From a checkpoint of a small transformer trained on Wikipedia.
Size: 13 layers, width 160, 2 heads of 64 (1 for keys and values), 3.28M parameters.
Training: a variant of Muon for these matrices, 228M tokens, 13941 steps.
MLP neurons of a small language model. Each row is named by its layer, matrix (up: input weights) and neuron, and shows model dimensions 32-159. Each number is 500 + 25 x the weight over its row's rms, rounded and kept within 0 to 999. Numbers have three digits each.
After each neuron's rows, "fires on" lists the tokens most often at its 100 highest values on Wikipedia text that the model never trained on.

L3.up54:539463521528516517516496560449524533525471504499497537457517500440491484493518459513496468521526482472484511512493536505486513506468512461494528520495500512477485440492487531552478537509509564493471515515545507479495499550525543479522490473518481495459495496515527511496488498488498545510491496482532502498455499479500520521531445459515505508500501439452487508500465504502474498513496
fires on: "tri", "tra", "re", " Lo", "tro", "i"

L3.up174:538496527512514533476506473504516474524508502503506517510493535525482500499508545498513551512522511506496528489445499556472457485457478498545484503483498472491500497475485496486495473551467494469486468472514530489510478514471499448486467497540543565524480511508501466519516516528441480481528527442484457493495489490537497491498473496540507543486457480515524484524516551511521443502484
fires on: "et", ":", "par", "ville", "is", " Company"

L5.up180:498531491468504491535524478538515505508504487516516526540467505494529532503511526495524479444492531518504477503475442478490453522508493484501532522494478472519467542522549472523478487492478488532505564499513507498523513496516493477485530545497501490501554489496521466515469490473534500498493529507454533468504471471546488524543494458477501494462494519512520486502452454520504477496500
fires on: "act", "ly", "c", "k", "re", "ce"

L4.up342:511500480540532535475507492459421510500508474561534459483522467485519497486534501521506493476532521485476470492492503519513470528527545496464494536503536524524535504514491548488509498483513457482536525506470484497516458490499536542488549493498527503460505488528503543479495527477517513489483488447492481493499472475475479455449505489475499533478534496450521474515483512467508536517513
fires on: "le", "s", "e", "n", "f", "b"

L4.up302:452478465535522478485494461515500524498489470465498474484450515522513527513485501505472512525519559521499513485467496504474449517460506507550558510509532535456475487489459504523508521505494521533470531460511507457544535487484485539488531489503493529503490497523523499511490500517483508489506448485551521506470443498524524505510513515463516484548485499491500475500475492478509485479497
fires on: "p", "ta", "la", "pa", "at"

L5.up19:468549534529522497482502463518503500581482487464534454521481508510487470545489517481488481489505534488482479473497510510493498492500494480493499464561496476526481476518528498473527502481482520473512499504517518454500509520481545473520491477522545455467512485517493566518522521478461456557511517489489490492469477525489547516494479466517470464495528472462516515528494491551502497514474
fires on: "al", " la", "el", "ver", "ill", "us"

L3.up505:484467511493505460522522536485472474518513508488534512515503498514507493494443483553470503485477496469505499521482503495467467507557545483523450514497460494478488451496449484514482486515529506494480510506501472452547528476476535493473498457488506473524533517533533429523508509527504477531511541506495547527466519512472448518505507492523470473492471496495536471481503489508526506512503
fires on: "s", "o", "ce", "se", "ent", "ti"

L2.up423:463498489461476530497508503512481495495450482484518476512482493482550514482467500501521525503492503495464484519447499505480512513507528516488496530466526491520501523515498518489511506489535496502490524477519493481479481495485517509508495525512498501546500424506498487454514500497533508468485487467484485480515496517523494480483534476544546479520559471493529481544505534454497477504538
fires on: "n", "ition", "it", "m", "---|---|---|---|", "r"

L9.up137:490499515509495502490504501501482490489509463515512495507554510514507460490500485486502527512490508532494512514507517452511503515506492528503456455472521529480514449534448541458498538477489509467523537510520490459479540484426483486525499542523468468490503500532525522489509490492500539451490521500489511489562481531539499487512515488507489519497518507457508527467536524509517506482469
fires on: "le", " se", " Se", "z", "e"

L4.up18:494512467484526457471512538505491511492517506494498531491487517536484516495505521453520486455534507511503517476474500488462480481511480509540498534508494493461502536502498470451528525536513505523492529526519446525531520538470490457484512543537495496468466475489526507519469506514538468498469495491480495481519506520521524510524541432497478507467525508486489535583470478521453482434485
fires on: "ri", "y", "vi", "on", "do"

L3.up426:495500471554460495481461468454512501489485532511500474490501525534493493448472532539484515513525498508495513531492514457504432488507521456499447462535550505504500498490511508483493457471466556485489511521484481503531492542559496505487507499556474497499499525526527479537526491473516453519516491505513463497462538540541470497474453512495504484490471537506513488495477483523523526504533
fires on: "ol", "od", "st", "v", "g", "ter"

L5.up280:513492500539495505532504509523516508518468491505474551495500484473492462537495525521518504488510499523467488507451487487484540523539519521526499528479506532475539520491451492523464516507494509458528528469471500476529508488472495502461461482504483551524493517515554478499448488475538506526489484502527544506479551515499535484485481465499479471494476475480484504518443473487481474510532
fires on: "n", "ic", "er", "ick", "u"

L5.up181:473488476507509482503458510480529515431487493489504473521534535496542487489488519498516496475529485474466475518570458523505444487515474553505487492527535442511476496511486524515519473509507523522506522482512538483502465510492514499505503502458517491485534494508494515521469448489512492472482517481513448493511519501479517500481511498522521516525471476466492540511510465491464523518437
fires on: "s", "c", "bor", "n", "de"

L4.up358:512525476538574510514540535508463499510519526468518473487485523495481478503529474514504491508511519483492509499427466516480519557490477481518518492530497546503503500525546480532472537548470513504503491479534480524478468492469472488498513454490534532489502503511488509496504479512516474461465535499473498484506498553487506502490512475499524514477465463522539547481474505461486514469474
fires on: "or", "ce", "qui", "ident", "cu", "in"

L2.up130:471480541511514514432492511525524500440478517515471497526490472461495542493484566506514485466499516519478522495497520522471528485513501507539499465509490491513462566529539502497512519502494516466527547476485533491502480533488492506546547497537485498505562508524499543481513460467492484500530493506483511501469466517546505495511503513492500502484511546486509515503473496480499517474468
fires on: "M", "Q", "″", ":", "ship", "s"

L8.up30:445484501509494461523524532499541484518484519513496511488498508541462526489508502523539496459509476488497482538453490531512549470528501503487493540502504506501490560544478543500491545502475480507485508489510487482496483530473503458444467482498499538457493486498495527533520475494501475501480504505474483480482518513492536519487465481522481486540514480488486493503531512520478492494481
fires on: "n", "ed", "iv", "c", "20", "o"

L8.up386:511550477502529456538469526490541478522468516460514477513553478490497494522520518522544515475482542525521488476503530520487527521481490501475519464503510492492523514463486527520475468527509504485546565487494500512487489504456461491454491500508526505509549481489493497506488510441515506549501487489463503453487486495493512482527505503485508507525488540497466506496451487509502467472454
fires on: "f", "st", "ed", "b", "n", "s"

L2.up122:517523494472480489465470538458499476472537484511470515444502491451474564466532512453518514498463538505475480534522460509493520496508470485525458513521509536521513552454459508482501497511448474495495546506519549532502541528476503501547492491464508475489515507511513497488529489483550453504498489501471490514506506515537523504486515513508505466513526469511501432492529521522486514503491
fires on: "co", "ight", "o", "i", "c"

L3.up383:536459483486513499435474499503518527547494480491520476477517488464470492492468511521521543497527528560488500495496511466482512500515521558504512476487452500500492484507482553494526481532459546470510498535502543496474478495490483510455509488490498525513534461466453475511465493479536517497524522508516522498516496488460514495467495489529480538501511550530520563500524444506499492524459
fires on: "r", "ctor", "y", " politician", "ure"

L4.up2:482510480492516490454495512501475513467505499514502495471475478480498496528541547530496467505522545502468477481499531493563479485507470539508456511528484497507532452509506505539515546496492498492486484474455441465452469534527534474520533533501494502500491483498520491463489518508528477525527520585473510516513516542521527488486475522476509478506497492529498501509499503489469536491482
fires on: "ist", "hi", ":", "au", "te"

L5.up175:484527461470438517508529468487472521488533515466515461489507464506495566547487509563471462462496532461471504501479515479480491506483450496501524524510499543479483480519490508450473519502490449490524505496538511509477495496504492496473533511519485461517515491518526521518511460475485500499509492486527494501499497510533531491461481493500497485540448553521500483469487468513517503507504
fires on: "lo", "ra", "sh", " a"

L4.up228:472490507500521495463539531515488479521437501495520537511455543518507528508514484510509507539474533511563477473490500516507491475505473513532500464538510518473493558479474523455474464482466516537474498480519479466503522450511543451526499481502459496504517498504509553510493541503511478479493517472503469472491497514531523485491489467520490492510491501483482528534464512494514473553515
fires on: "co", "ent", "é", "iv", "und", "re"

L4.up165:542481515521526500500519554494468452502531518546489494526497461509496498550485454513483471466477480523496518488472542487550456498497511483495490486505493474435502488517493481509502473544491499503495498483531463505521506505500515459467488466507496525498476508512508498511470554527500521542520496474530506499531525501508531504510553471549465524482488435527536481483513491564494502498484
fires on: "s", "t", "and", "ult", "est", "ce"

L9.up80:491484522512510541532508498497490527536540458522524488520499450506523483536521472491475511493457479530505523493482483501496486476447494500533511483540508476486495512481487554465501475489519487466510525508462544472522479496457480461472493500494469537470520538514560505520510498468487494546475488512471492502494512500488529499464537486486542510508502530452508469510472510518431506501506
fires on: ",", "s", "u", "b", "d", "ho"

L9.up96:453507476496509466499522540507523500496508532462512474528506483516493575521518484535500511499500487485511481491499489501473474543522446491492509494494497514494492516485457456508527495492454505511511517483492502493526459497484520511526479471465496515512521509514520478555525477514419500432525517484517469496501534455485486549517547498485510502483506474447488503527513501491480480513507
fires on: "\n", "n", "amp", "l", "s", "c"

L8.up262:469492497496495555515519505479484489516507495483475509452525544504497496488491535487494523539466517485509514488480518502529494490504442516479465542477491510491493455503483514461456488539502530501460513489517497524520494484507509576491451481510483482513548481475503487484514552512519493553504497567503484520512483489520463547520498513497516469491473504511514499515496465502489505468467
fires on: "go", "o", " /", "46"

L3.up153:526510520477513457500554554521477502574482471479469496474503490494508445483492517525476515470504529491523510488476499520486544485497487524504493478513512499447494505514472472512553503505532488485533489505476500479448484506429467467478486474536514537503488479514487519518499486453535482522526458516499506522493522525485528487462524484520507476532529544482524537511470506494463553480481
fires on: "lo", "la", "man", "z", "wa", "ba"

L3.up61:457469487459519456498499475520543453498497468492512520513527497508552544515463525505491500475490505519519462500516532545457500458465491505461510468495482511504485506474523536514487518485521523464526524485553503488498486419491521524525501460543493492492494532450460485463515494520515503510462515492475484470481528526462475523521503503491510495482553554478520506481498511473500542497496
fires on: "e", "es", "n", "b", "it", "c"

L5.up324:510465475514483515560497500522441482536482445498511459531488471502494494468509453545525527505474511472478458478517475492526488490504518502473506489488497467520518532502525501462515514505521491451510514532503507432522522469561491521522509519519532504529482464492495512501519509510499467486491507549513491540489502525530492533543505467543514539498486492505473488494509504444507464536474
fires on: "ult", "ub", "–20", "mit", "st", "cent"

L4.up109:515493470526493513476526462525513525511528512482497522467496555504537514507478501493475521533459548443520489494481515495514476528480516496506493541538509494503488531492474489544499496518471490444475505503494520477527470490536487542486513486472533451533479495502494565500489499469523560524524484530505485510507521500525491485511514492444537509480523522510502511493455491540510467498495
fires on: "u", "x", "H", "C"

L9.up490:514459519439516450501538509511469508502480493522452506497508469512479505537512485482462552511491502470506492447510511564474467522529522479522535457510504499491501520502503494472532505481529509517524488479503463466519470520463522496512478525503487533418479495518492529516492479554518479500480459477532539502502508532491521518504510510530514513482501496494454515487490513531496495452517
fires on: ":", "la", "as", "vi", "lo", " Ma"

L5.up402:474499494488507511458507518561531531516513480492495479521489513478508507483487489517471474525514529493470542486472509519504487513464500487531549499465524490484472500504495496464537510460518535497502545546500491489500532530485507509442453480509473529462477480467540526508510545457495517521449569489499491471491459540564478517502503507522539501508501490459531485510476506506509496451465
fires on: " do", " De", " Ra", " Ro", "'", " Le"

L5.up220:485505518469471513504503508503496541481505511533495449485517457498531488556483494519498503455513525466505494484488483536474487498515534573484503523496468538461466474516477503483431525496529470485475529514515500529465498509490468474477504530531497509513505474495508483503528452537501499475511484492461509506555504478464507524527489463515488464518516498528502533529488469446502556525478
fires on: "ang", "n", "r", "ly", "st", "c"

L5.up489:457487503484505532493534523455512487528503518497525536490537539528451484476528480489487473501457517512495493448480526478526511445471487499493496504459517514498489479536475494489496509477498502497475491454500504469478499521490483500471468450522510525507504494487495515448490487521514488535554514503464449468471526488556543525461492485480491518473488504517484493499531506523496496500488
fires on: " /", ":", "o", "c", "46", " Co"

L2.up254:467520497479485483513566546494478460465499528524509442494439520512519508486480509513513499476482494478514500545447521509502472493528487490513511528513498494463478512523515518487496483492479504477484495484537462492508483464508482481523540413496490522501504500471492483516530533511523463512493478535556497527505498554482525493502502542485475534483534510520486548534482538541490520486466
fires on: "the", "iv", "in", "o", "n", "or"

L5.up102:493507549506506495479501474521500488555496487517441489490536469507521525497503490506477509482491528556491492509484457498499491463475497543513525517504504500489432525520479549513459468466466526451523490526474538547558506558513496508495506504509482514502537510498485474491480503494474482523455533493461526509481505485477509519526530518506468500496502526489525497501468486499448485518487
fires on: "l", "b", "br", "ur", "c", "u"

L2.up336:562474497499514475512492493508487528503481561461510506549498529534510454478471498516508553481527460488533476493472526472486486514450497491549496532527484495496465491499480504455475528480508510496468536526483467480457499443492481467480494502506513523521504502517498492508523473462482491470494504538476521520518469446542506524502492531494472533515466520485486505520518482484484512499510
fires on: "d", "ct", "ol", "tro", "fer", "gre"

L5.up492:477506447496482473521502523520477494504446511503476488434533475518469510474514519452485499503500489493506548516491515523453544474491477487520493473507525529500494521500538442481488547517515521475447525534471497474482511497486498459519500494521497488490494509498520508526526485469531479481511485517456492492545535511531511475494529506476495492525476482521554510556425454496484520505507
fires on: "ven", "w", "y", "od", "on", "en"

L5.up224:472464501470504520493481513500523532491504510515473467484490466450505454523483519540494497463512528520474496446483548514478494472546535516474523504434540486470498538529519491487541501524504520465525528548552502527484504496500488516522482488517507492535493491449494486491517476578514473508514504502492479446500499478484458530482476502505527507487532540511466536490479507544489493500497
fires on: "in", "if", "r", "n", "c"

L3.up185:454471477540490479492514507478511494464463514477496497543447485495488529495535568505506539538510520465483517490519518495522492525531511498523486517482506480516456506506512517480499464486513509552483533493526508487464475551487477452486528475470521519480484486497470458508501479540491531432536544478508454513496483510500503522499502523479532508525510468506517476527531513482518505482505
fires on: "or", "n", ":", "ab", "les", "s"

L5.up390:487513497475512522480504485533515490505500477531483465492545481504528460502496447483492489488476486515538504483495519533506512540496472478515497500520517524521496513497520495505499443551476490402495495485511527485470490531540498474511499501512537519466480440510458547505496477502515479491502470510484489490515500536484504475477541490490501509512502535458509527452479544515503496480479
fires on: "ur", "un", "H", "ra", "min", "er"

L2.up265:500489492538532504483476502506510468474548479516485460536468478462520529446523507493511519489455518504485466504518520436499542525475449489525493492496547483496542490501502504477485519560507497540477554506535486471467529486470528482520544489522502517474489464489505535496463506534529514469502511485507464507517510497495512517456460496523518502508509516470478499531490490520497505496456
fires on: " se", " po", " Ba", " bo", " Se", " national"

L8.up109:472501469472504502513536506489518479551497521546459480466498547489508481493462504501518511510474488489521487518509485470470504499478483506489497447519543539468500469501433493511483508458537494520515507467535525487509499474504506456504474488473513504484505501488492475508512483491522455480476525489482530492504560507523516495508492526479487520451541486496472560509478519501486498489463
fires on: "er", "la", "or", "n", "ti", "on"

L3.up189:489500499502497479492445507503477486488488549523471494528511425461490529498493549509526531535516519527458480489537493456486490481531522529533515465472514464528497499500523489524483502512518503479514514544459510502512496507502538512500511530496548494416489476488492508496476498495516533536530497481459506522544473520501508487507486535458498493487499537464458477495486471444506508499465
fires on: ":", "-", "ter", "et", "ke"

L5.up174:553540536538569478469494494498501490499499537489479497480502472542497509511507485476472475502533480507521488457486525503549506491475517524502487512526508442526494517519501521503489521518527538504485502504462497495475530523477536517459473499510505536503521473495488461493465523490501490520535448506471484485496496500526541512488465511460509535506526467519495453497475522490524495549449
fires on: "ation", "port", "ity", "t", "ch", "it"

L2.up395:489484505475521501512528507508481512492548480480515510470543474486506510533530480530525503511518524469597476545492513528520465507524540496535476540443519463497496506523498502532482491486483480476462466490484458440525520535512503492505521480472505481534503543495501493492509499483469473509503528493444493523519506504490498509520441496444543492550494511526524482470474492511485489508499
fires on: "tt", "ight", "ence", "us", "x"

L4.up22:497494464538464465508504481503524471522499527526467487472484503482495511533531530497493493486480492494498486525448505520535502505520466514474465548520537528489478519475449537520517503520503520474477487501476455467496483509475544472501519477501513516514502502529476441482515481471509474514518551504485489524491526480524491535490505464509456532495533461494547491494553500473494480536543
fires on: "s", "d", "r", "ed", "it", "ing"

L2.up192:505484519546531503509504491479500511456469495519490490500556464485492483516497456524508516484463524543480490457548491513534473514508491543455469481454509515480561511524495519487513527502496489506492489510509499457464480498517496473466490508518509523526484477470536505487492509490484534553541530479484502493472480499483551475488491452459512501477511562553509479500513499525455487461495
fires on: "ult", "ate", "ent", "lo", "0", "er"

L2.up497:520508519495523539518488482518521468460454558515517448549506483472484515497481500503544499516469526482502501512537485517523497491499501538491565460484472490472482525526530501529474526536517517476506482495442476489473492498519514453494532487485485527547466518433522540484530514484499510564553473532489478485511485515503505536459480505506461487505522553508496509475494469472510488508480
fires on: "st", "ach", "ult", " run", "er"

L8.up134:489506468511486524475537508493490511486496490509491487486495425506530484493517472507501547485519480452496524498480472465499483488493533498509513522524495504494513524511446498510480513507424494480513540536510518488474527525535512472527513508453523457506486526494506469497531482519527447469529549463496481465510541512529535451500541487513484453493494555492473497461499495508496492480501
fires on: "ra", "id", "c", "ig", "o", "ol"

L5.up65:472491503466498453453526522488542498521512460485476497536476489480492514466492503496524448507511506474451512494470514474488507476496501477532455513486466527515485513518504507511524572520499533500515521530513555510497463477510483507474527480527504574496517528510511516506496486446471479472540520500490500490536550493535548523508561495546479500500503485501523467497510476487497489511502
fires on: ":", "W", "s", "°", "os", " $"

L3.up13:486507413504487474481533475527512534519479570534484481544475503475503476523485489492499531486488522495514492463468486516419489459501473529495498550453535492514477532500504457463491502476514524510471508508520520499522545481504494450517509503496505514527504477521481474511504500550483524498511478467462506490527507531493513504509505486501534533546493508490507515518522468468448456465501
fires on: "in", " N", "N", "n", "it"

L4.up122:464557490532472504521517475509521505500485475489487470512502491494494497493468512530469498468495521494496466511543505503487528500516519498527490459542483495510516504485457501485472457511477538480540505521522514504549494486463457485507469491534525509520519454530500538541524511527518508528510482502496558511458553535508557480534536482476473493521445512475513449514467470487473477476483
fires on: "z", "us", "b", "s", "ver"

L5.up222:502514516508489487504466529486501512516497506504513421519528530542480485521470491475479548534484517509508510476492488484498453531480538519516501462534506489499483506480468479460484492511512493495515494512539502464531466507545447509517516442500483491482511479518528510503495491486479454497535544505518490504473519464487498468509511499477509510501468536463527514512461494488508550499550
fires on: "st", "y", "p", "g", "ma", "ur"

L2.up257:483464493495530514477503504448490503475510507511494504484520504524497471458502511490464513503494478546439538519498513510477480573470534478508497499482527535499528532501472493514471523511527499529529510490516495482511484517550490526508519442483502535489527497523524537530456509506489515504477452512493482460503597483529529515506520464483508487465490512509504472493499492463491501492482
fires on: "op", "et", "mb", "t", "de"

L5.up30:500483496523523481513501477487487511520442514482472496496508466513488467477442525461504498507529535490470468542445441498479511487502500460513501544504539488482502485507526500459494471513526527485503517523512513517493509473495520497495487409506500529466499503540551489512464514513536533489502491507511474486482530513520527482558542464497508487514494521508492516541479494517462524455486
fires on: "n", "er", "k", "rom", "C", "p"

L8.up505:469499506463532502497514493488512514481531488496527458488528510497524444498482486499489491501508510446535544484481526497481522498471469511529519518516475497528492502531499502496466480485522519460506462528487509489523513447542509463500534500469535466500518479527471506497484504498520495510511504522529482497519489520533460477472532514543522547479491534493449500532497473492518531543476
fires on: "ur", "er", "ra", "ar", "al", "ly"

L4.up472:503522523496464489468513485525509484474511488511488464529466512515491498523523533488507518522545496511544520498485571519508474471465526520518482510523525524500529471534501536529524554491507522547460489456498526452465463518508521473522488451490559538474505473493493512506510526490498495485491485491458510493516495465500541485485524477492480452489454516498520500542488459451481511496441
fires on: "a", "land", "ne", "te"

L2.up263:485520516535530513445504523501509498473516515479495475505488503481514532503500500518508501510532489494509512479519506493521507505460450515497537480490481446522526477504486529534459534520511475499515487541517454487492482483480486493468452468450504507493499542484502497514467505499531516533481500494465500563565523512477506510463474468469531470485522482495507473531453522477496488536508
fires on: ":", "se", " of", "ter", " f", "ary"

L3.up91:488517527485476513515544501531499512493539505532490479494475516507507494472516548487493490512488482537509483473502524470555496467451460513553550500482483497495477483535444535467526494518451492474498480497509500517491458464490511503509498478513500473516496489513544493493443497551509524513487538518483485484542490521501487502509449450483514479508487507474497527531518514521500542529454
fires on: "an", "u", "é", "=", "on", "I"

L2.up298:487476501529481534512475471492495516545501520509504508518526490500533494485493520524476509495519478468528488494521473450476489521452542470507524489490491491504486519482455464500452520528482506495481494499509496546511498466461500479443481554506515529502481533503543536481512519489475481501516448502506533490518456480488539530495469562497440489478487520498514521527475474529515480502480
fires on: "d", " 19", " 18", "fer", "ten"

L8.up485:484457475537491553468442499498506491454531513490504521522510466485493533507462559536454504518493495507484498481496504458504507513471495493505502508505513508519530490504502544486499539517464523508503492554494530521484521503465483521485465516452531462469524498497463510495450470475527500520531527494517501512484451445524504516533505490480464530510524487495511502531487502468455515487469
fires on: " ", " 1", "-"

L2.up11:502465476517531532447545472511555513478429534526494537540506471525470450495482492507516524480481547505506460500500431508450480517537498511498525522515471482510499498500535486525478500506463530517539521512479544524476476525481502470512498501529510530497495529518557478481480472480445451482494498505456490478495457513513548495482522441507509522491511502478516509498514494523489488507532
fires on: "id", "c", "mi", "vi", "re", "ce"

L8.up461:515518496499536492513519496463516441523491452463528502476509512529491510491517485523502494497472511509457501521472542454503495490537513466492504512529549553500437520527450495532497455545512507490509512538460464537499505529461525520525451513493500512513516443480507483477457452498504502532533507498494503489463499487507537512487491495528482515534483493463512487510530527526487486481528
fires on: "s", ",", "r", " 2", " 3", " married"

L9.up129:493448485549495519492490487559520522473530536487490462508496504497460527506515501511477525540508514491516547456474543482529518479451483533519496540477520450512478469498531552500505523502485530504478506468506500509501520520515535508507496484507472475465478485456501538461482505501450475499497481495497512525521511473496475509553480495513503518522518473526524529508486551525472477504472
fires on: " "

L3.up485:503496496494554477522535525497511453490530476531514504551502546519480474510486481448512502467514519511489508485473510556519477448492507540485523491575503512510489482491548510510509447502482498504504493478487492460479498488488465528494504452500513513476547502522481474494518515523523478524451503564486506536464503508494546474523531488504476529519475509481527518504479477456486506495506
fires on: "ce", "th", "and", "in", "to"

L5.up186:475479509493490521489482509506553521497498535521493479518506476497440500526521531521497487495501483468469481474522500458512444494471523496558524527465540478514466486488545502483525495515571522472459522515480475517469507508531493510491457495495508510517478522522497508467511510496442466487528516502494446466521480527532505483469498492490488502464514476515478446510532504481496527467470
fires on: " south", " north", " Mu", ":", "s", "u"

L3.up364:456469457516513473524496511433491485510486490552484522518476584519521502518502549539506454483456488558503466493515514506504502481507482529519480519482491487505496524524465515526512517481479510474479509542540494536483485492506468522483493499461508491483510489533523471500497507519481502522511492532528499511488518515489481473530497429459511501508498481499469519513459528470501476507470
fires on: "ni", "on", "u", "i", "k", "po"

L2.up239:541501487502481532512475483468456468543512492489485510542509514528452518503500499528439507456482489483518528507501511496510519509524488528489451567511471497500487468538466580536522486495502521485484517483494506508521477449483480505503473477500505502514484544495491501525499511493525558480483511544503543483516471544487529533461521514545503493500489500460502459542490504484509495479458
fires on: "wi", "ol", ".", "ill", "le", "int"

L2.up498:481533510467507468476477508521478490496539483499488462529530529516520484503481501505511497525491485508538497491514537546497484461507520533450513537491497480488546489499468532510528481511450480507513510486554484464479487551509501517527512519472518506515517497469514502513513492453515482496488500518448495457534541506533539537519501488491528495469539502485491508523519521498476469516494
fires on: "a", "te", "la", "ver", "ke", "ad"

L3.up230:523535488504564518486483540489476515511476486546525542504501470476503500468496485489530462511557429517528498485489520498510529519528511518482493503574484535483500520519520499498515480516473483485487530471520515519478468468500500522482510564488519509480493493497461460475494483475485518504486474518483474534484490538475504498509503516512487539516477461458491493491527547453553496562461
fires on: "ation", " Education", "ity", "e", " Region", "h"

L4.up218:509513484476510508498515467528442529474452498514467519479494485529471531478495510488511491494523509492529510474484486523532517503550488498563476510476440485479501456506513486466504510525510502511521460507488494518538467527478458487500522504480473503449498519539525469520512477513527436524517537477537479485492491510509492525482487510523522520528443501461488517502498494529489552496509
fires on: "born", "vo", "ning", "lo", "la"

L3.up10:536463495491488479517528498476481495568478473538481510533485510513492509507520481525522542482469558585465480519487518513520489514492541514506502465511539481499501491541454542500501519473504506506493538512496474461479492487507445528508521496513486479534483506485502534482456502477479483485461510491452538535461493451497506489520482455498513519513473496488533519477492515461486495489485
fires on: "at", "T", "ult", "ate", "ent", "st"

L8.up330:493486488449521480483480507503536492508491480482466531462525483491511477465539500509496499558547499577486514466455503482503533489478509531477504568530485452505477503462514508490521444510471457503488495543516498473513498451512482521468483535500486475524523503468479505502519489510511519540544535498514482517503512475494505490504482478491506521493530520585502468516486495461487517498503
fires on: "y", " career", " history"

L3.up473:517500517519487516481536506450500534508509492518482467480507475497492501502474512475470487487501481517462499501464506540493499495552486521505481530481510528516493523456496533515529534519460514451499527506520494522522483538503530500498487490493497470501513511519487520482455483478491487438462484453477485543510515510481527470527492469521484568500521521511556507469485505454437498537507
fires on: "s", "r", "ro", "line", "ward", "n"

L3.up92:497474491517516521530476485531503518513519541543481442539508480498466469482457540510497517466470466514540494479508482472511522510495517496516473503499493483483460469502463537535464472477515536496513491527485499511504498482489476457493494494527506555494475500501517470522486513467496506517502524524498534496523535485444505533473561512473517540503505504465541482483525461505474505493530
fires on: "ed", "b", "vol", "ver", "d", "mm"

L4.up429:478472556525451495553509511517427504528525498447511538473494506526501488540471468504516471485521502493515471523497494516533506488493532469530520519508494510484510477579482512490555485479474508490559532479474503470490494502534507512528473501467523492514502514500482518500460472484501485558518553504515456536542507470472529517466444490494518513501534507497487506492490486506483499453523
fires on: "us", " Dr", "sh", " St", " Pi", "tt"

L3.up142:510463514498504519520509487501490467505528491503455458480487507522486476533544490541468474422510485488483458514457531489524500482508488504532497540461488497503451491553498512508500491488453513496525469539512477519488510515485530514455465462538500483489484515516517490511506531523479512488489520484502516504498487491500577542519485497449490451497501474537506482476489525503471530541471
fires on: ":", "t", "z", "s", "i", " also"

L3.up467:521509535483506500532484532448552500499465526518484489488511465472501488478513472523516467522490546479515468502504501481514464472504510483560476502513506515510524482489505483554495532507482514521501452539487454490523501536483496461478485522559506482494456536487489512486471519500483486532494526521496473519516513513511591476512506527457532493513502471499499513508462488487467500493452
fires on: ":", " of", "ver", "hi", "et", "que"

L4.up509:512534477485517485475547485511525524503482456517503485478520524491487498466498534514521455509471498524515496554471492482495526513479495492503516500537507496523486502501502549512492464475415493475477516474513463450481526495485493495488534533516520488496539544429502503508456497481494516538501521504515490493509485495481454512511503489494482531506480524517523477545438479527535476557480
fires on: "y", "and", "om", "ic"